{"d_model": 512, "n_head": 8, "d_mlp": 2048, "norm": "rmsnorm", "rope_base": 10000.0, "init_std_o": 0.0043, "lr": 0.000869, "schedule": "wsd"}
MLP neurons of a small language model. Each row is named by its layer, matrix (gate and up: input weights) and neuron, and shows model dimensions 288-479. Each number is 128 + 32 x the weight over its row's rms, rounded and kept within 0 to 255. Numbers have three digits each. A neuron's up and down rows have the sign that makes its largest values positive.
After each neuron's rows, "fires in" lists the words (lower case) most often at its 100 highest values on Wikipedia text that the model never trained on. A number after a token or word is its count.

L5.gate1935:168214195117149129132177122178049137129138121073154157135128165065242152136080088098145121132142075139133090190109099173104140141132163164145130153108118101111156144110194084098070108145135179107128150156100120093154142130095114109122080134182105078131106127173157100065096111123184169066109138176168147124080126149113190123089199119166150119146153096129136122094164134156135096171104151127050124186107113156124071117091121148101109172136165140102134158121103115172132153156160107157180120142099141130120120139118090128144156137127139177154172108163073090110072102070142145090
L5.up1935:172165061158098133107133154164090071122127148094165079146147085094160153144149118111105159141140180127071108198145094138115096125073127075083151158138070129224114118153143122111098084151181110100163140138188126150121176083135145123068069066128091092184122147113087050110196125171185162197091093139142137140102162120125161111129107147170146103087149119125102107079129084166181112179121122130101117128149126147136120146127150128103127135058115164157133166120098091143151171173147062108115093116136084162093087084154112148126186113129111108134169124147123097145164107056112113089
fires in: "between" 63, "both" 32

L5.gate819:114147178096198080143143161107167101141122070079095111102178146069149109158129154136089119099171141117126122148129135116078128164146080114113152159093111163073101135136132077125085147109090127102093139134088146117172143115097184204154041184155137129163145162128121151190172136090084135103149089192135154123138196123104135116158106109154093163111151117156178163149153116119118106163136121095102073149120219175140024076061165128151123166141110162154140124117151205143139129101083143140113079175120134112068113136158136077142163111107077137148079142170163135114145136141173145148
L5.up819:159204169089158164114140186093161105066066077146129154135129157094172108138167110104146196170140097104114111149130160134094098144148106128101114134193175098121130161083155176072055130133136100084142120142087067114174155167127116078086162176113072154204135117146139105167159075103156145125107149101109194128151084175109114106068114196125136150138101099107177050090149151099140138158095152101099122053189136086138103107119138147183093146122129111135110156153114158142125115135110139154116120188109148087170108173111082159071121171129123177154149110167138048141162080120133102137
fires in: "with" 31, "and" 20, "a" 10, "black" 6

L7.gate1133:128133088124119177095130128140023158098157140111129096109118123145141112115096114141174128146092109157073095133108158143106134132094092139117129169129134120121116120153159033125094109165164161155168139088127106169136126154148148094097167140172084062122106138193102103140164170151189157183155145183160170126119176105056133137203119145149192115093117135099143180135109104171141115197145141157132104108040070084131146101120159146076095123145151103100145154123078108151099164163122065131145121135178115089154115134192187107050203125136061124062093120163104118163127151096156129169
L7.up1133:122227095121159178159080140085149123137158077095140103091082109164166129133155147111159147111084206132123071151172124104064106133156157099119119107092077063159104156172187154165102154123133143073181163098122143064142118187116098118123118120131094149132102109116134135091142135078131174120098135134128153171076160113156133086160125125186173102186099136133186072096119070103155103082097062135108179122149098134089142124094071125134119135104127148111138167124112106100082159183163095096152172136156131179130167107146163180050135141134178145112110117124065143173162082104194132118
fires in: "between" 46, "both" 30

L5.gate674:144138166117150125164151119085102140093194100082177123150149139182130120148161143111109110169112085138092121134094151114058165127142092169105155159129162143107114078134119145201145150172138135163128110058077130109148098136124117136107094165163126136123127180117208116093100136104189055096121101162119143108061089129130082116122101158123088133115156100176084111129156075148073146131146098083148093203138083144136128142128101152105124106129127129126139126169113102146165138129177144115115144119112183087175193170077140044119143140098118136080155113119149067174159156113103117117
L5.up674:169170110104163165104100101182136150121177118130133119168125096091133160082117124124042135074131095119088119126126110185161125098090165126083105131137100119085116169193108125112149096158182145102158112125134196107114133118179142124112142139125098134117116099133074101098121121146151116161095154142102067129118111154131136104148161128096164152154172127012121099131148179152125137126096124103173134152181107175070088105126135145138106136125128137075182113117178087135099085205131115169136194210123197077137134170158150140142150135119091124162090159113087178159146136146135171132
fires in: "end" 16, "made" 10, "side" 8, "top" 7, "all" 5, "0" 5

L7.gate642:130184172107104131119162144103122169197165187155131168096067102145156138094117159103144111106134152111093119161154101095148109167105060201101134104137172104141164121154111073175105157074154102073126099126070127109181051133113106127110089151116103153074105165152203118195152139100096131151146130169193150131133097075122097119121130160180131139143156116164127157152156128172182100176180160175157122132095147143138073173119097058187161138184113107130104137141077185146110113144173218150160109150077138118091089117145180156087179153103177071170174109029132118129159111113158161106
L7.up642:170133144049122162185093098153106145165188107131097094166177135148151141110115122060172098143129078092163143102200151143153098204111144102105148127092115151145185155144102117103097114120137127088145166127157103130092105104144164070127124100121117157170128106125119124224150109131166133144139163100157128131168108180150146164029124137083139105118155115126132142108217112141134097156083148154123135128119121170135121155098151164134143126131144033132150101140160103117138110079102145114099111124168111190153093158157071062075138164122151148144132099153154119096181091166140178173
fires in: "not" 15, "be" 14, "is" 12, "also" 7, "remained" 6

L5.gate123:121163090168118115155165085131093173122087099130103092111134091146094124156128144105221134092125078126129163137179147092119175127122147183164137128120116140159091077128110144096107141115110072105046075143099060124083128106109137113116118112138116177157146096096121120168182152090105121102098189117155145159110163158133115098120132165169130143149115157178148111133121115180081172067159095064129133148098125061126134124170181145115110106159095156101083113068213130116198175162161158113114162129114116112172112150164188200127162127105124122100132189139120136127132107098127159081
L5.up123:115160167120164135133121182165204177103115128122092091105151142086133088137095141166093132170130147112155131107115150131140107107184127099137101071133148107126119095127124113131158145109155113108078148101108139145120128081102159084069040137151148082083135112134080158130087164129143141166087165164152126091166128113126107067105150120172132113103112135113099161164180110131193187071074124068132132062160107133098097134150111103122118136139125169145128095079109152150158131162111122094188129076101111134158146138168072164148121115125138154124133101129142111078093121132113113097
fires in: "cass" 27, "s" 8, "his" 7, "taichung" 6, "southern" 5, "northern" 4

L7.gate1888:118086152125097143106090161122167181170122157070144141164103070102171172083152140136097145087122168089091129097120143122139151138135130129114101174152144153145096162077133118144118125136132172106126149177126109092149177118093139122098043096108149128120120199201089103158125130112109154201087170136099090078177188098130111093135152134121080104100173118167107141103075100117146146170071132092111110091142163110158159117102170135128126150140163159137167140141144074148121114191115092115108111150131138113138167189158099175121132125140143147155195117156099138113171155152180169075
L7.up1888:104149153052101084105141145080105118114097161185121128093119143128149057183128170135130108124128150152132210139132139202129098209132088193134145118104077066128140113150126132130094149142141199056149172122108123101109142136123105154109151119127153150083153108116126136188107077137135147115113146121167164157125131182128091177122156171119123116106102106164141113095118150182130174131108134212104140103149144094092106093128099159119086113101201052118116137090042131111135118167133136163084138123115140132133141107115144087082116074130130088113201164145078034137142119187102149110
fires in: "of" 62, "ii" 6

L5.gate860:118132156076129076145051102153140063176148073082087077156143144073174128145108156110192164117124117088169140115144079124122073110088153136054141137151066112192082086168179118119128075107100164137141083132103155126124119106072143162096192143163114153140110126127098179156148119101155137140062099158050118172119108187143143192152114112137087115177126110123133115191170145154145121119107139107108098186182105070142121172099137131129115108096161134058134137136111095122156061106123099083132157115108146109107117072147125137105122142115100142183117163088123143105173114137148112121
L5.up860:099142138102142114094078065171076169180134108179131097143138092088180154093115155118080113068116104152132146118093092168142109115116050155175104119110147110105139104174133116146073145136139116088165141157098114091108117133094140133153176124143096068146123175117145142160143152115121133090169125134118095128175151123139147186105129173175085127136168165161139134067139134191087137127132151078092106157077200141099183154134115103124170124132143151146127153103154165175110120123142202070139123114122121177082094124128083125137148113161125161131118110038129112061147209124133099138
fires in: "to" 65, "reached" 11, "reach" 4

L5.gate421:089102103131146163199116122092100105120119097152131137078120184100153061140033176108116106057111112148183124170169108106145125153137074139114074130116114164162142100148133170115150144116180094113132157163175142088130146211103096095151064081127108122095113138095179104118153105110098134078141098120061144116142138168110113197083129136138197173134175160183158143100162165151071133205182130118145115062121176172157115155136176075106150106088211097151145141131101161151097180165055151165155205138118070182189157114209142157105142082102123082104153101116097159107155168128157133092
L5.up421:131116111160105057136159159110125090146121162121138185113117091101101117100098073117164054147125138076133083158118130138103142143146111113139093096123118113125134130074105167112176121111172071137156171170200164143112140125141141132168166126171057096152122142117123096095150081132122142124167117186093155097063149061111122150178091191131164174125101135137118136170088090113107115174146112140175105105165097174131130138124142141134154107095172171130103168150146107153089105149089093088111107043147092153132156149115163072090166116100164118171122195095139141053142126120092067218
fires in: "of" 61, "on" 7, "to" 5, "yards" 4

L5.gate1322:077103187140089152141149130118188118103113113110062050081113071077110143158095183157166105112121143203138102084120163152157083157133104112175116167106132081114158137141166087176147168064090167119143166170114077151084088078113118111195153126125170134105113138097127132112116142133160135143069164147055134119089069119123130050161141125133188106070165104122146138095151170083134079100149131085137103146181180109137185171098144087149157075127150133087113160093134140163119179143113134106134097167136117182143140089164100104090156089074158116189080120162122090110150105083086125114
L5.up1322:170095174152154109069140068122166163142119151164174187143108157163140126137127140088110103102131127103101116198116121128181116071151136139203168101093145117123121126121139132085163127162119139143064119169096136124164131085099146141104149142088109123149140121082137112061120134130211103127139114114150142161156196169153142107168126179104166119160156097102126073149170161146106115140156122146163136201152125082127126135109113156119108169140128150155135131105151126117168113083179111119125090177118113120157213164100119112134135126126130168103149168087092145189142111143107099103
fires in: "for" 62, "k" 4, "cooper" 4

L5.gate1760:071138209078187123108096100143120034126178162141104105152123158135092170097135150111206140109131086083105184163180122179108099165104113100135185135091121090107095146115113154159153126125151165096118150107149147074093111175114168142128110113180152131175152122197105077054112125077142150125147113110077107150117161116154150142088158138139192105113138095116184118109109110147079113099123124092139107180147101162117106104129110114128108154063125104056168088114127154135107102127115148174155154096080128084126117177090149041063139152147120168119121111141075173083138163127113086087
L5.up1760:094104110105087110125164145124095063162213155166144118179123141145143116149063114141150058073053088166112107120129126155014154134166133102138093206092165102089143135102206073096103118152105148166157130123109193139105147144137177130085157139114084109118154139141141071104144127123096191139079143125124156115085151154115138116078136113131174047121154114151168143093073047116137144189118133093101121161144045095162183087143102168120106113096090107115126113071129173154091131086160093137097096158151186101101101087157115107116179118124166143111166116137133112110086173181048120101
fires in: "has" 42, "have" 22, "ve" 12, "since" 7, "had" 5

L7.gate1493:120144104108135129132113171108115154151198080129059074165121161091119052160178098100152136091140172182192170137113107155168133142142096098102156145137230109199091118132141145124166117159114114155127121101115164130173118111172116093142145127162151044115205131084118143142102155150115122073088120151111139146159179158145129079118153199092143124089170132156130143107144152127143196146102144126168118197091188058114136103111121174093125114079133148104156175089174105096132121140150117124075117117112093154069102121142111153141138152155128141157135097146165096160102119141119129147
L7.up1493:107161065060117118124058101138133102085081083143082127076152081150142073128150166175125124071104150154121087060152113100134135135168124149114157081142171091137062188136170118140118109123110091146108122098144102114166137127099131155082135194131084086123118160097142160073162147171185144161095110166103053053083133164183143088153109133175081060123138116137142077112160143146089163171117117121140141100175092069107113142081078127145101136089132069141086132104138099085118165167151100099091135117160128089189185130170141081138151030132095113168104132207089121136122087112183154174
fires in: "all" 57, "sr" 4

L7.gate1523:047132092155136091110106137144114070152083145130108080089182141068117116081102131173101139142179092097122104104101173128102144111154153157090100158112124137136171074113126083142160141075128163141098108098200080117186096151058165164143128132146151084101096097197137102123127108146161105134124093081113117102142124137141133139082158110093164158111147137095140146188166150123100112095103185049101120131140159106157169132085061110178108128120109142129096079107110132134110086112172111122127118185216108148120171110149165104059143142160150153138127116159209142102130115128102100186
L7.up1523:153087144119174065120160078092081166098132112184063140142130101168129176112129119076188093098167103163109137075070143144161099128168126149149067077197157097113123127168105117164082088138112160065156110140094069053090150171107127157095092119141123109188142114156154094109113133079104071148161087168074149072119119109137169120122106092156104127117129087100172104107134132165103124125184103133124117132102086126151138183100141062210110169152088122126133116170069104122159166111115165143099158124122124089125152158100123111129173099062129102091142159119116095155200141095154127125
fires in: "and" 98

L5.gate669:137109131139128170097124159150111188134114137135186139066129099091126125127096097156168122145081115120201140083142154168118053130105137158110113166097138148063115126150069119168111141144111118151104135152129099098201111156062133119120142135139126088098137093144095113136099117109125184224144104137068116144152130126179126103110176098125162115110089138079092167108128105114117104113085140081115121158104174086131098095161075197111125097074085091072147128132103112183125138176093124108168195192094135112140073120115188085114122111168125085153136174131118116098143155026085135182
L5.up669:131122101177139134121147213083094136148134097127139147086093096118096140129133147098060117072143097145156084121158103091141185179123133146129117214088071187117121126111096175101130134102108101143079170065090151109132199205083090186127154133106142164102110143218115125112184118124122081142125110169125159128119122140086163096097122140073108115146113130170109131174145186126169117118142181117122149128089196118158098146125157143089083162140178172134115132149111146115131125132113137131141154168092100117174136112163141188187095131073131109197180089167161118166108152141190117116
fires in: "an" 95

L7.gate1631:107125189141125115109128105172088089210136109150125175106115157133148113120150127113147146118118116110101173143146056052159161095170107127138134166103129162169130084105165126177131164136071106149142130071123144124196126146072049088157159073103126082140147147111115145133089169132134135156100102167135130072168101096160140101159166111140122142118113107193128083091176159130120102098111154134134142149129150150133126131133123155109117134111167178051086164089146114151126121123109117174183062068169115102097119194174086136118128129128217117130138126127150125129128146146081106106
L7.up1631:119093148060168152135111114152163086199169145092181090158064102086118120121126132137121141155152156104100158113149113161176145140091122180143156071147126141116103131152138157101173134106134201142125093076144170106096127127150107094128085126164128165157125154182156141166098101147179115197148177112104090122152115096104121102113128148160138167100108164117100150102134054128172156066085119091114097177161058152125158150172040178184111166099123151151128134107115108153175074158132186116168101202127157180102138122093103108103125139067077078106106134121103174151066175138105066153
fires in: "after" 43, "thrombocythemia" 7, "following" 5, "despite" 4, "while" 4

L5.gate297:107157131110138139076073120137119145095181142108238112104117132108067139128161170141132133104094154163146109087117107093114079111093068142137139104126124138152077106124158154187123118155094107145151118125139128106154175127144115089196159186187156101098120122162165090095174160148115147149217118184099167151108140103153155241046120145121101176109180120184089155136151131157106131163095145146152121109137146115048070155177076138121082182115194163107118113135047113154069146127099160168106179147094137151097124133142136121115105135160138130090146096102097116115128181121105051128
L5.up297:183169074152103042102105214147096151122103129120157205164184130131086132136150098156143109118182129190121117166096049056099135093181107113145161152122127121165117099141113169142110139179164089115096148149072128183197126130161081148151180153120145149150130128154122121130190178122133088162137110109133183098086134123126121151113169063116093151141157128136155147087160099087102141162097107096102123082162134154130170088124102130133135114151097047099113154095140154130164095104108117166106144156150155085108099091149131210141155125129099102122189074143180132122131124123127132123
fires in: "an" 85

L5.gate1562:134138116136163103177157089162109149152140040165120200094108201104098103152116132074113139119163118167159143167112135145170126114130121077074150192123156138208089110074103152116102134131151149088071133187124111175098171090135085102163154135130125142132134122127136146174086142139097161072147084127140127106178147150123080170149099206118184105174175148093100136118142150205124132113151080125161165113119140133148144136162198158129142143157168114084112182106042135152154130113109150153144149099088098190131071130147101154075131152112164128156118061137124125103113142110146149173
L5.up1562:182116114125155197152145126098176086120122106127154184152104158080155170135153150141060104141120145107147109122105055177126054163084121088166165165119136133115144169098147155112114128123153126082105111076210126071084155130171097188144082140105105084173129105148148131135146177212135141134167118113185150130164172156129189121126132130123135090104050107154149140186139140170105096138090118175098113109135097117125132184136146134111140146130137189090129118116114102158142095124118104134118116081132124182126164100113111113136118134084170109168115178087110099167126143165169082075
fires in: "of" 66, "on" 13, "to" 8, "from" 5

L7.gate195:149094069162164122187128073133164133129193069164172132158136138055119113122096163164129064116155101156151111121094153149115153138134155133096147117105113171174035131140078172114080134122114096078141155120092183126152140099110116100090109137189118111099164149129084128128116136087176166124100131131125117150125131101110201145105176148158178145138119081084068167146119152181136167143096160066156132069127137135087163109179152100144171186135168070096158126140090166171179184135135150140120130112087135112112079141147121071048109095157198094095087136130106042149152166080128089144
L7.up195:096154170198155150070137071077075132087085138103149150110135132101130163187153120105136114136158156049097063109122152165119156153136111116148176193114127150128139123115107184099118106114158154121097115084191111104155160148126073128131101131160175080155124115142144145114155140153143115153197220192133089109111116147089131087075150114125136167124074181122163117083161175149120134069154119089110150119146084176156113136084175133067092128143121119136172119140159165162129124139147150153159135144127110132192116171177192178141143162136149112128141141121147107125145127093160073159
fires in: "for" 24, "in" 9, "among" 8, "against" 7, "includes" 6

L5.gate1262:047105113115133145070114077137107081150135111122109135117093138078099155104157141146138107144091122116174215120120117149113164165145149097141121169120100133093158086142108136157163086151128121126123169082116116078175144107109072121127119187094132155113120148147113132139168170177117183136151155134079165030149132121148162067141209068131153105161106167161133150141188189137155073179127116168077139163121122135104056094147090076143145165162170146101202133120128138127141133151071077156152174150146124119106096172144146060082068153081135110141107053053175087168124114115096105101
L5.up1262:094170123087163111175149064193164124137148147129080081119122206154158125158194102111185155128112126174090128093159107142139165142114108064147126128145089131128161127133163128107177134100132135165141158083180205084086141138191172104121152135162147152145138144149119191119129138164121143149144125092123094144090121119187110077120100049100145134125065120079076137139142108127123126111120112139127161135138141097126123111095100123137145136145107132128143095159159113026133043110159061086149136141148136035115092173083125152161147165092119052112113076148169110127076078136045090070
fires in: "after" 45, "following" 8, "upon" 6, "under" 5

L7.gate191:125090110144095142094105117092132069137138107115125165123131101111144140147138101138064128089160090127172115130150065150073139157164073102142098118100142144184112092116159115146152091107112151139121105122110088077139098147131164087177098116137177066131166132183128057163076075094143006149054162140107127133140137149108108178118139104116130130102075118147050202148132180184139117156168119095165137098107150116155093115149140154123189089143129099135122108109102175101119113117110152083135063145163129172117089137096143112163145163132191160164144101147180159085095141083100141112
L7.up191:105166129155103171155153075112184165117111101109094140125086149113084093164145129090114124073114180134155082086120121156194094167136111121097140111170161113122183155113054182110119142126136149073120112146083123143157132109088164151161094113129170110147099205118179092165107064141049112091103151102144112132083096099089119154149183115119140171123173173082190095182152125140128167166165102162169086168133110121115104075176173090112175142149146164118106099129191081130135151103108196102093122078143133118187143178076186131057161088114146156144168132141117145151183120205175112087
fires in: "are" 23, "and" 15, "were" 9, "is" 6, "liquide" 5, "be" 5

L7.gate1328:155097118154145107110138078113125120144189117177121134103122119107167097151147187150126085114143105117133104151174155108203157136091104107126138113151123133135112114088140157109086071147110107094126062125157126125123101107136066138122123095146225127156177162154109125108096146119117156087113138119107139146152132125105154132127208116138145142155156115103137167073117213120135111095101108104172120077119192119098171146119116135144163097155194111113145100129103166175140211064113175159140182076114046113130108096138135164184128118181126163131085128139143099097065175097181126154
L7.up1328:131112082148101117113129096136187159083100079158138096147167112121108113207152146090100076139154135163177107178163169091145142134188145080166111129186088202117085048127164165043121120141141057129140102154137087097086164115162124083092130158139129135164139109132085159084106089107185150125123147104092119127096122109104091135096176097135134117199132149086140134106147164071102071120135113093126124107104152126071141131081069159165141111173121053113186122131113130118166156099138101127167171170098156134171136145132146080148091184100083148159071131106095095192144130151141093116
fires in: "by" 25, "featuring" 12, "of" 10, "fra" 7, "nld" 6

L5.gate1470:103134102084141068182119098160142122119051141103122089150146157117126099059172104100138133145140157114092162130081153136095151134120146158042176130173143109157111137123147106197193160123106161143161108185158075135092055100118096152095064145150167122087126100160145155098129151164067079151185089136137100151115113122069134129092074130132156149172102147160169151107127167163135082155122169059114122114121150122179074154103076104104121091147110166115127133127154146128094081134194138139113173136066139131165143144141204148131151149123114145107112130092220160123195070078152100113
L5.up1470:114160116089159105178151168092168126167156108091047153115100147105110203163149098087131211140098108106168104166150143143143151079087158126146153056161105140182184163177110091112153169202155125167114140095145160110139085134107105130155113088101115129136142144105135128150157166167111129102097065118129122120123132152146118089138114123092182085168104094085206136124163132109113061134130071119159189083170096167158128106115117128104185159127137154124128110085117059092070160107164217109172105083191099173110159108080154101121108119154166147113127155142094137121148164098121128148
fires in: "college" 14, "system" 12, "1" 8, "games" 6, "rangers" 5, "hibernian" 5

L7.gate62:107107166179127184128182128087122106124140158122135176123086080127118088140149103129112118135155143145119163138076132168101094122151104064132126125155116176164128122125142137090122195130144102062124142067120135075137175108102128145132144129157126076181059126124130155108180115148173168105158139154068157056098072027087135122125121165129143160155120184135099121145103096232183130135165154152146111187068158126109118133136133118094116094120152185126139178146029165126116179108064099084152114150122134103174117129130149138134159112119147157123106100091166149162104163122151116073
L7.up62:157122140108128174187097108134132152073148097183109074078142101169126128155074106144134097096146103088143110115179133142146132113195108061151097113122143106170124117170124131107114133096143177126083152126172137113144128203102115151117168140149133075157140176132179077139153132134150128128104120168172053095154149125158093151101188138132140117174151102167118101108127169037164133121156080134098151091106116087151178146141150139119103134108118132101161137102160159078107132114154164165089147117109112122158135168195140124072155185120143130174109155158121150133109122133128103097
fires in: "all" 20, "other" 20, "of" 15, "most" 10, "among" 9

L7.gate357:146225127100119145100142097139164100122110158124100115180137104157112135163127140138126023137141125135130075120157172092111098105183110099096142165132157109220135137134095151081112086163103135131126108132104069052117155157132154179100131136193118113132105119094140087105101147135123140195074148134150165070141159080136149115110169141129151148179179114127082107147153165142173144170183124144072110137174173061111128110116154134083161104120131145123152087104169113165114134134072162125136129099101109108124078074128116131111103108123140146129103181129142107110117204154136115135
L7.up357:127154135122151064152175133120089149163184164086146110117110129105149095230124109146096153133061112152139141140175068115139132166069165150130114156147118191042078129125175137121149116124111136102088109095110085111160147149127107110105134130124166167115209117183095106115120141104129080154141123145091142136169119132161107133062158071141144093181054151161117179085130114152176151140102094127157138055156185120174119156133089158140121122055130129138152100122172122102122143112155173126175124244159128091186048130114134123178152128108150141117111099128170154107181099150164136110
fires in: "an" 62, "one" 25

L7.gate402:143059057115167166136195041136168083144147198178121177090157130092156094158110152137109115137138114170148129160141120126166150142167093174071114198132140142139134094147170141115143162105141096101131173085159128119116124082063099093099122144115168156055098144142091107116100071100179150103114171098129096134197106138127155152145153151140113127112135122127098075085125101168157119136124159143101131143135117153140134139104204133128091076175176112113161089128109163131150169105173150134112142137126062083120095106125093111187062130172125095155109113113089034094128102093162127134
L7.up402:097146149126126145206136154169171071119204151099125144121086060153132152128100113174113093144120148098148142118116165107137154127103057118144157090123103141164156098147158150143079135113156110133089208110179166135180164073130124154161055109151124163046204128158110155106130103122103205135171156146124084130088139077107129075098108141190181114170126128097092154167120169121115098132080117133161115142092161150102135122123142068146102111069105104111136133175092132201085093136061127127123128133123168132129037126181140044131135110165120089139157156127139138170094169060162111106
fires in: "by" 28, "under" 27, "of" 23, "during" 5, "to" 4

L5.gate521:162158077157133168119123122097116148178145113146180136178152111141111092151111114148169195075122074123168138209086118144085130100120175152145196156072150127104099159081084133131120100124162146150151178094078140108127090113140170128094089109117192049160169078161144114123121173096078132170085090174126136167076124165121112110067122100139060111138149159145118166133134109167098143123138138168109139136147161143105145109115174155131091123091114152128054119079153165066104162157142110123162136128170145128103172091144123116112144145132159090096186111138164121114123111139145103133
L5.up521:081157206072109182067062124184159167068161181082114155166131098102142125135112138179103112129072124112096172132115126120076076102089161151118094106197187131083140155130116174156143103114091183234108149144145129153079110123129151063093095118165113104161159129132160059085134141127103107082151085117100104157149166098098119109134133138081155121096101164179129093084168119082155093118085119164151168136113099123130134161146111142085128110072152110085124117063097131050114098092142108101192141156140132124164112144158123070128144103134110096092115123107102135041131130121137151085
fires in: "has" 47, "ve" 12, "have" 8, "since" 7, "also" 4

L5.gate1277:096113105183173087109107104146086122201122142168107159095075084113105102131104180155084115082101130162164145146122145110146188117081088127123092124125116144123149131126092143130088141136101114143101107156174132096153150148075150109126065050135142128075133125131088135119118120136063120140108095083111103129166151158111118130110127129116133138059158167126149121097139161178125109167170167141122139130092155159133181137145134167155175053158114127142133141136101156188140095167121085102126144127124101105123104109080122120104129100152096142158145103142099193071124229159143146096
L5.up1277:100092153120171149073161137122147087101140119154078103109104128141160119180156161088088168125074159159094196114148165100083166176074177047138090109110125073125157073177156128092117095086163174084176143124141115133112140178160075081129134132084125115128110096118122154102062129136111110193165098119161119106178124150150164138060088099164123101130131190124126091138119167178056055088153150094139081134066140122121183117170074130125134127138133129109144114185077142130102087183122173112079149170134137155182091125097147128099121090081112147117057136093106131150112116128108223196
fires in: "and" 26, "japanese" 12, "british" 7, "african" 7, "american" 4

L7.gate636:085145107148147106166133112148119088131104205092087116109108134202143139090149145091095147171131081153131121112081107125098073154147138119096174089092129144076159135128167065093180160088135114089151120108107114056138099083142101094164077175138120127092140139109153132146143066132131118124165126154126165082151096123092089181104148189101128180081096166147073179073159053172140106122099153100124062136094189116163142106089144210127144149080030097128117089095078113160083109099169086152079168137118066112165061128180109140106108097129099126100123131132161125131210110129135159097
L7.up636:143165107133141141181099195132074159144136161121138139199131070133154168119147165142183110139182130181120151111092112102169152132176093092135078101140129134145155127136102170102134163146180128159116102121092175135160069118131179082124091218090145118133116146117159162124122098110211083150104163125131203126124156061163136132076144168078160192137162075094161136142144132134142130127121184134107083128103115113175118178110117141122172122254119114094140146157112056202124073134098131139093134137144110137119118103118071177094169186124180112110107141145120157095166172112108161119
fires in: "not" 69, "never" 11

L5.gate614:065086084151121095169108091157169149098169111165154135135098091125163140193105157056118129120133155117118086130144175139173108207157086190078169092119150087115131163137124075133134171088146072135105130198099123091131123170142108106099113165157194119164117127192130127165170148160130125098119085107137156183127087180135113119051140134116094202083112122088115133064171145176141160074124167076113134170128124152172175190130097137102094162145177073113070161130118149154074175058149169138151119168113115068146080114134081142085151155156150126166095099157143081090144116048177121146
L5.up614:112129111104115137071140116162126178140122101134161115079187130119188159165195091116095111134171204118110070078154160171126160130122109074093129153121123129154129144106109131167084113082170130099079119134146080155110117139174120093080157136125154109119138085164119113144152100137179127093133142102150123167087114125140139205049121144107084174106147150085133168118081089139060146133113177105122113164157101098132136125138124124077119104116120097096097117112142106148120164093109165085122107151125140113122071134122115132103114122148115106103108080154100105155156120097140085124
fires in: "of" 26, "about" 11, "featuring" 10, "shows" 6, "commemorate" 5, "on" 5

L5.gate635:088165145142119140075092180080098087099035132096083072123079129111101172168118147120164070090147081108101102154089113138141117157130088108140131137115148139091118128067181192126084120071165153090095120174112141111129126136116145097125071168131161093160141159141116122088105175094101151104169086172151155154089121108095089139149102122146153174090133123156160157117133127121148070110170073127093091102071137061117127167170091140094078203177150084094166100078180154094120112191136155104136144084157134099126126151161108139107089175122089113147075192179154163093102100144130138119
L5.up635:055129096140118164151188169158103120137124141113119142164183148097112065080178080153110140145156135131170163183109160169125151091092087159147166149128176099139097088125159105102176109065113165107160116128170099167128142083114127137131110170130152173169148143075152145085171120144107101189131174140186118150141088094102127100175161142123155164208169110115096144078130122126152108145159204071095041180148074118170116086092128142188106172159120132061153128102067120114126122111106132124146175130137075095135131192062159146107156144104102119139151122115110114102108112166086098126
fires in: "his" 59

L5.gate762:120075118151145142130183159129158095080166184123149122136096077077144150126130135150087110099132127153178130132095153185111153131168130173143093138116100089134186088089188085139099122204080087060136135096155138152115108134121098154143156165162126078138139159165143146096122153177158174131039140087186129153126159198128120109043177169099072124139108141142107147130086135143172174126179141083146122137119133123200144136075155166151081151135104163092137167171102150079123137136109123134104081124105168112130096132097114093129134068107165157143146090172095105114103129102139135079
L5.up762:171140147083155113119095137139146109176077060172138120172088181169173182113152100155109106119100085137163125144152124167117118138106148164148103144117107168115132095083085125124137121105136148149074170163182091114105098163102087134087133125112127028102092116120146071079114155130132115207123199127077123177096176137094090135102108149165136148128177111126108082113139163120144136115130105113142086190072078104111180081162127167068085117025147132109166064175123174080127129164120139120134113151125207178160147127125118066139141123125132176150118219131146081124135145117126142097
fires in: "state" 34, "states" 25, "federal" 8, "court" 4

L5.gate72:095118061163143068156140095144139142146152094117193145179092087106042151115129138146107161152115149134162123091075167127178200078120189133106170159158156148151094133128083129120132180126084172054127098120116070134136077106132135132149127133151132127144125120108117158104136140154117134163072089155107107120151148183084143110161149165161155088122157086168121157158136106111165146159087164097146120072122164171137144142133130148118141142153166134136145148094070145140159113178129161108140132133122161151101173119169117108109166077199142121097163120124142082190149136133152160123
L5.up72:211126138146187109100155094152091186134168136136180118132126115123104113152089121179081119122111136097100163110125147144180127142134131122116127116091178137137106111160101103113112108165069130115144096202097117107110101090166174183089146182163114108159163166147114117089131063135126131149054163168141085181126071112124078096112110119134094060095168123129080143176130128142171080169090135089116158118075130073129147150126107108091141093107127154119099113130179131212172102139067136099126093186142122125085172134144168194081099160115063139081134073147127130178123110154102107121
fires in: "m" 16, "l" 15, "age" 13, "died" 11, "aged" 5, "daewoo" 5